{"hidden_size": 192, "parallel_block": false, "batch_tokens": 65536}
MLP neurons of a small language model. Each row is named by its layer, matrix (gate and up: input weights) and neuron, and shows model dimensions 0-191. Each number is 500 + 40 x the weight over its row's rms, rounded and kept within 0 to 999. Numbers have three digits each. A neuron's up and down rows have the sign that makes its largest values positive.
Before each neuron's rows, "fires on" lists the tokens most often at its 100 highest values on Wikipedia text that the model never trained on.

fires on: "ver", "s", "ru", "l", "tor", " |"
L2.gate521:565462498546468523435546469527480512505534480453511616453471500555465438444482519494537458435570455467525530513509550500537523541428471467412510454510462403532493448492472579463479543529503518535518536497530460507499554529512538508473533475539502441451519506577482455502519499505480493490491549477584548477561566478452594567468400488511459513509600452581520533521507471563509524390549476486490465526485472475521486522485491490536526510405474459437470492489483515525539483495496528540534501506480514492498436536545516472485536460498506523499446574567520498462534485446461532560
L2.up521:510502548519452499539484494517545508478465522525487463472424529491511506468531466454477532502468487551511471505442532508492490617535554509542512526478448567477556559498397537457445607483563522520466489576487509510527475453500502500450555545507444446518552457511483491523508514564478552479530502507502559580521427514552490557485527438580507471551524471531497478427438466536475476567490450514474462479533550444470561460523502491522486492509524547536584473509444525509454500502574476432511618445498493542452547468451503513513469543488549449514534464525562540481507552466565450463

fires on: "d", "id", "ib", "ig", "r"
L7.gate716:495518444545547480542455483524537510568520495445504494399484565513501505474523562493542506510521515532485540463508509449469454467467434525452439561531573465472447577482486520506479538528486507420415476469507502436433514532519546511484494472517465568452495400508479463515390537504489503525542532512476519494483455552516518482451552560484509534532612460456534497579495451550509430550535507531492461407505556549473535518477509454481521478493508445478543593561497504501514529526571508556565520463456556478512500511441461494469499520464435479489433484499466542481515548545473435499
L7.up716:543517453587527428530490458582485434459532470440549514453492491509520489503520476363456533479511545550466565531463568493561528499509477477513602458501482433533532518530469502512523429574451464472518464451498541455512530463431502539500523535428550474380451450524501457489440507524475455516567503524522457440451446487484469492489486435551553459496572505464548579498440478507508544468483523514424495463486532481534458550483516497505495519463511484477494497512513514505524473487515505505514460486515518512554451536496483478451570595527515470527492542538543419466466517483444444535

fires on: "th", "rd", "h"
L3.gate340:535557506447466464542497464566486484532448505524532532526505454561460494553481560401501508520459513408494455442512500481607506492514497538500469454548416496535544470524499503520480503455483491450489521584507503483523383403446429504523472490554473570498502465547510554480565543557446518426458541537557468518523543517536497493557496526416523494471479499568539547469505431554530484543471457476490512481520486532517471432415591520556476433485508477526547510457509476487485450486513478487469540473537491528502430491506432478487481499515453470454527538519552483529505518529498601503
L3.up340:425499491532511586519516433483516498476505535451420477538463442449473554507509549497535459457517437476508511552501545483455509422475565454522494506481508438494533508435536524537527450510546558526457485485502528500487544524514526484545538484456484622531457498467536493436448419502527541493532460560525472490512503438499461457442476538537501528469530398487601527480485468494511464490523500569465451588557471518546481514533443468514478518564473514495480530470519492488514561512504482486495496549520454485521387492526413528414491490447432529534420467439521498487457499448480420512

fires on: "s", " million", "ist", "le", "{"
L2.gate530:518495506566427507486518580454493497501492473497531598442445484484480481472492510527546494546505511501488469525482474530488455491515594563495515539484503504460531456504464431501492486487671493488522401545506459550502437441441512468563512424481442536476506488490526460505491536460430470441512485506541495518462542469516451506499546542496475459547527488471456409441547483494473538540493446525520543497434615496518496425525490585559445485444499505527480541507561497521556494458454522522557527495524524517452548528501461552502538499559515560521583497486539453471514530478512472453
L2.up530:548403546470393512527470546456488504511481483467435495510509511471503536503609550568520502569533474567468472461400546458478550470515531507460528505474469521471402429449443518518463602483512473514527523441518538491458491483541492540484516522478464547443463538488527487585571505432489573507470524507509510445505525394494500527481493550504491523551523553475417542468494439456508540513485479529476456497480537533553459507466442571569445576492502527492530483574409504509510501455478464515535502547516526482488499535537501554524511522479518491470484434566511466516553487488511525474

fires on: "l", "v", "n"
L2.gate817:509458537540449490501516489528463521473514460399454536568511512456551512499483483489506422554470505476520510424538469518561512480487534509538546517494535465532446491490504461539499502556538516484456503464501512507501553499520494538526439460512543496487462442559483531477455544471538537510529505530486542559576475469547473405534478501513466471438571549562492419495621542378489560482542511521546460502468413508506504499486512506472491495484471498478536530508501463433515571488509505473464431545404600526521482493527519481412552414448499477503411448457503529529529571481516486465
L2.up817:471501523497475376493517416554476537479476494455488512502488516419491533507424523467388436567528471507509428500555497480536518487503506521472533560459478506549506488432568583500505475525531490501521452496514514507501495492512468504513496528520554542538562520538488515572501530460493430493502511476539453469519503475457476444540464504520505517503472520582503520514445494436504532400536492510417438444398477532533497533505512534603555456426467470482512512453482471513485449536535444441461413467484490562507447442530552529437532450498475538486455496516582501493500551495568542513

fires on: "ist", "er", "our", "ur", "ir", "or"
L3.gate469:517461517532458480470434494527519492489447489492495601534504465489582561526461515506598526539454516469596542455524543470465503599500542515506522409495532443517472488477484443557447518531545529593516473470493477464514539481510482499450484522492452523489559476504480506493462448528519537518490578614475500515538529435506476494503498511490500475491559376463485566545493540499536450460543509478491483485554544557501458497515553494548487553494542536518457503482450491540547487496522482564550507437462418445548512557482518443564463555519586474493510520504437503552473493523503424454
L3.up469:513486518533505536436468535482471477452443508588493535463496528482449541537536420537488519473516533547502468475500476452476430542480536490517484460498540492512511577431494598501499560533538486519533523521502531452496492523513543463445464452511519503477451623462484373502536452536530485430496532452563586501510534525459525563389482484543516477493528487526509547529515537505425464505498427532513460400540542514592506510523486451535453514513472497457472491498493523517475511490526512467514499434522530460456504422510444543510428485560484558470476525485559446583443517460490510538

fires on: "s", "en", "st", "ar", "de"
L3.gate42:438483511524496435485443445536454531502581510567538509510543503521527470512592529496567461514556441505469468471528506482474478469466477496553547541515491533453499555506522543507481528492537519518556536499498486509470575428402570512510536512490496478557497524636530489482466596527467477501529479581502548515459515492432542484493540499508481458450529461516513492530533445485516533497468475524493484480542511466497516461446458494532517500564481469495431512570474512543466584510509552532442557576507488460470450546520542341504470470521542516488568459453471420473523463483504443490
L3.up42:486507497427498376555495515381527510464482530549501424513482477541504538566493494458529404525519467509475515500492553532564484478559472517493440484474472503550500544472495439422454515457511546489598463452492501457470437487446484478494540517469529547487463510494440533494497506429501493512554547441453456517489521494501546431443528527478514461523430498530517506527488580536561511491463521498586500469589536581478548524475459572544515486430473533439434531522490438479469493477511570525475532534487519491491479510547527448536571509513497495543429567443522525469467469489514556487

fires on: "ol", "ir", "k", "av", "or"
L10.gate341:473491458458468580420503445430561527484502464514473516399506435531473441534508530477535467418516517427530456498481527495492545551482498442471501494465476520507477445518517527526501516466522542504548505474501501476517504473469472520431508506456465503511506519523442466538450440472489473470473553529492587451412472510438507520500560528546560487551439483504513482496488544515494418486605490531492462470573523457507577556444536498460449474510557473519509528437379438432548516489526530456511561542395460507566519515529479460538478508541513501478466499552500500576521558497474529444
L10.up341:567491469506432581497568453441498517420575477519449510494462518473490516488516461574532511417488443549506504505509516480546489480419531479479498448470537473506484488478515443504544499513485564451473523506471526523527551568587528525529443461527484495526430502501466500540482500496585465579521446408504533460515510495516419520524537509545532544521526471544570511488465551509499568504473547525507514445486562544522517502595473450528465496496571495566476515484492472541506485534556456449499443436484540444503529530541464455423491499471457498533448555557458458572478545566459579464

fires on: "s", "is", "n", "ra", "ni"
L2.gate679:531504538543482479435455522502513519482494518471501487530518485434485544491480532492497505473543514507498478444484508464483464431492490499471510514478499567413491523396506546498492503468576477451512494511506501430514422407461527571432511577435469496553483479516484460522441447490502396478544542526521492501520500487492496471500457470482481523516523443548576531499507500544432531602530496518512438470527510448478472459458565547530527415468395526498440489455480494415499456506470511570454560457489559491436445488493494523538579386469543542459504482573531447500505518522530487548
L2.up679:457487512571567562448545503484552485474479573494486547516512450484502515528497475540543540493503514468463460463422544460466534474568483492520542456445510496482509483481511546479532459514546508432472561558550494484523426504457511531494510483502444455508482470561542429513446443475558505475520518465407461485538515453490510460427431463455497443537518474531544512480479437456461477541528472489461411460502490482452487439490533511499519426476494544379488444498519501446452500498438462568499514544461576503573479496521444508480493442557500576461504594510552526551476485524519405472

fires on: "===", "====", "th"
L4.gate630:506523500537521483449562437482500531519477506550559495525529569507514422508541477392493531507472504467491471505505544486539470493530538510503560431518417486491407490581527469480483497423483454483528529626555511470497423498489462480523470543475588499500486529505524556510482478563492460507599554532506520527486503533579547503452521537509511462460490561539484498504448486527451490452495461556504456480511456490496501512389564419498529484549438496508508505385509448457527455437488555522529538542491517427539491471506465541502462503455554538426476468465463485521515500499448554483
L4.up630:546521518542504473520500475550620570578456542474549568481464494477508506522481460491506464497468461432539538495558485533443502530480537515484490496511511556530448444477454495490482495479474554493479421536502486497569534462484525491587420441564521530456600483520510483534508501499516449560453480560472501530467469496422440424489550504508551467505513431458632514502520501469520488509490515500516498433466469516558524473516560440529551515454493471539499573482475460461513493507484523519483493535496548457455532478553463536405439525415538497451473495412492492457481490467504405504

fires on: "f", "pe", "s", "spect", "n", "l"
L3.gate239:532511514503445456550576573498501529494446540426561542519469517512541528495470541558484520502435497431389480498519457593556550521529471444473504484571479481480545493522580496579508507509508484480543480459514453518589448538458521531487460553490509513507494546536473545533570461519536462549495531491508470568518476492536437495481457487521502486533516506523519501493472427461520521563458515470502458490430505484569507429486475477538573593522499558428502561508495516468540542473538493556564504532486542487445509444485487484518517433487479433430440535522416473436578505518547489541
L3.up239:493518524484479501468504489505461485482493500562471544509492476422532510463473495511528462462469449466487444420463523512410471517540479549424441507441500518601541530495462504551469476493580523547504545483486514449450490471461540427577554458529510537468476475565456514586513516487470478488508526500443469487572566497472536495503487496540501532515522468527552499501407471468495436497487574508505414477500512523471463524553541528487485493515471486445528526479545446504431471500543490540488483594558536539520407459472401518434550474457545469442490576555547516565545517458581539492

fires on: " Le", "le", "ra", "ru", "s"
L10.gate257:495446514475544518457571487413489556499556508489556605460495558452489448464474526544552497563478514468528523506570479462552468481465482542455535455502509436524532511518448531466436521420499522589540463510476485525378443480500508570501550503563475510540415537474531478526548469502508507498570485553480489509496509525441419485475475546520500479566532440544545529436554534445476522414534505475425469494507518513577485414520522484511455521484521430489491563499548484492533462494514570503532476491519519490503525502553379467479508473468541492540471523496447519504526508552491529479
L10.up257:594502508517458524557532483480488547485537494483543463510456459501474502522534477510510533459484504600491469472520483451453522464524532472519485524580506452594475556474435499513481543551501480509461482479492504529466495505485533533503499495469479534492531525437495452559572516555463532418497478555470501503511454466556542487511496483459502434455450525445460556487535509492551447535489517382511542524536530411527462466438527472592501574471520497503575488501529476525527583530472594431446475537555424548526508501537514510523512517361555535496534557560488530508512501532529485432

fires on: "/", "–", " City", "'", "+"
L5.gate827:533513537557515536459458515524438505485509512548566554500510485522515450531462613489472515484589566511501471533465488459471537539512483483495517560485536476525434468402532509490475500479506544449465376464430483552600516481566494478521529542469511499465470556495535450461537468474465520516534524447469531505527519529474559496442503459463538533521527506507492429506550487443473522507480568503513537558524522469468508509442456515482495472580473553526496488529543437497560462517480583496483501386578473511461465492492463540476553544504493413518617454527492522461459512563493460515
L5.up827:462534457577519524524507444502506549499478521512476507492502505471486473485447500458526475460477500520493508497441494515491544417513479455532460461634495492469514481527549481564530505455535582506443488514461447525544493450517492490450541446475399480428481445535464505497531436473491546499476543428481539457454550472488502514528477494501526486520522518538414383523468523490534477538494485484456499557518595472582485501520503488504512453537556552589497561499550479487483415470461503467454513474561542500465481533495504433470604450509434415510506502491534566569533548502577497508

fires on: "b", ";", "r", "n", "d"
L2.gate456:522479463532507442488519433452452487438503524465521445451462515498549501468477609504461553496471558402445513532480452555547542446447447510447563516586543520545451531431564478492454494515517499538432480472481505476453461467504412509537586499517456491456558474534491580452515558454461516469504508609496460525504489509504553582509487504492502453562455467480535546502519453593475505455528513449493455453493478486477498439500504479517468470521534484402485547527502552475472499510512496518501526544477541547476482488473477504432516556496530575490446571499507565462528503497495433459
L2.up456:472547466590483497424428466579476557437461534481520493519444459525507492467567405482418516517466434510509508514521528496588503535452479527467555527472466409444508542552490503446503490452548468466569498465424490527510556430439530458502487492531593493548507397464481474544536487479468513491499491488532481513556478434522508582521456548508514512535506508462486528529526511477456487452469526512573528458495589533504477467524443490513487465516548535497499471518528457484475426519423533463515497465516550553454553471440511470500487512529542541473474467507532471504568511452557410462

fires on: "ar", "s", " |", "cent", ";", "e"
L7.gate523:471572516431411521539503521549546440495573519464555450510427504553475518529551424479482511551581470523551409434519514522507482440477531553498449531536561564431499459424548461478459457566466503467516508397425527502543453437475494517451560555527501521532576462502451465529489494560521503528515542488510503527442501443482481535514506486476441509487526503510515497565518493550486546460493525492510547468534455543479508494440526485492498524538482488540471515457502544573495526532526499574485503518520583519499493557471536486461504478590505532471609529476573469555472506477470500461
L7.up523:475478546483510476459520473450481476484530550486488543479492459505537481504472448535443466514454490478560556546553514481497470483514528518499543512518481508526529571558487409530454397482533480513483502469529491499458454555481529503467502529490526560539381545521457504436450436574478546463540506453449512554484525547514504504415564443410467492480504553574537553498524475466451522484461558473546512442503521463474471512553484581499551447506519492581452488459512542538569542509533509458530562555465505504508494536451430457521520503610427509553513496528615511511536483513499540494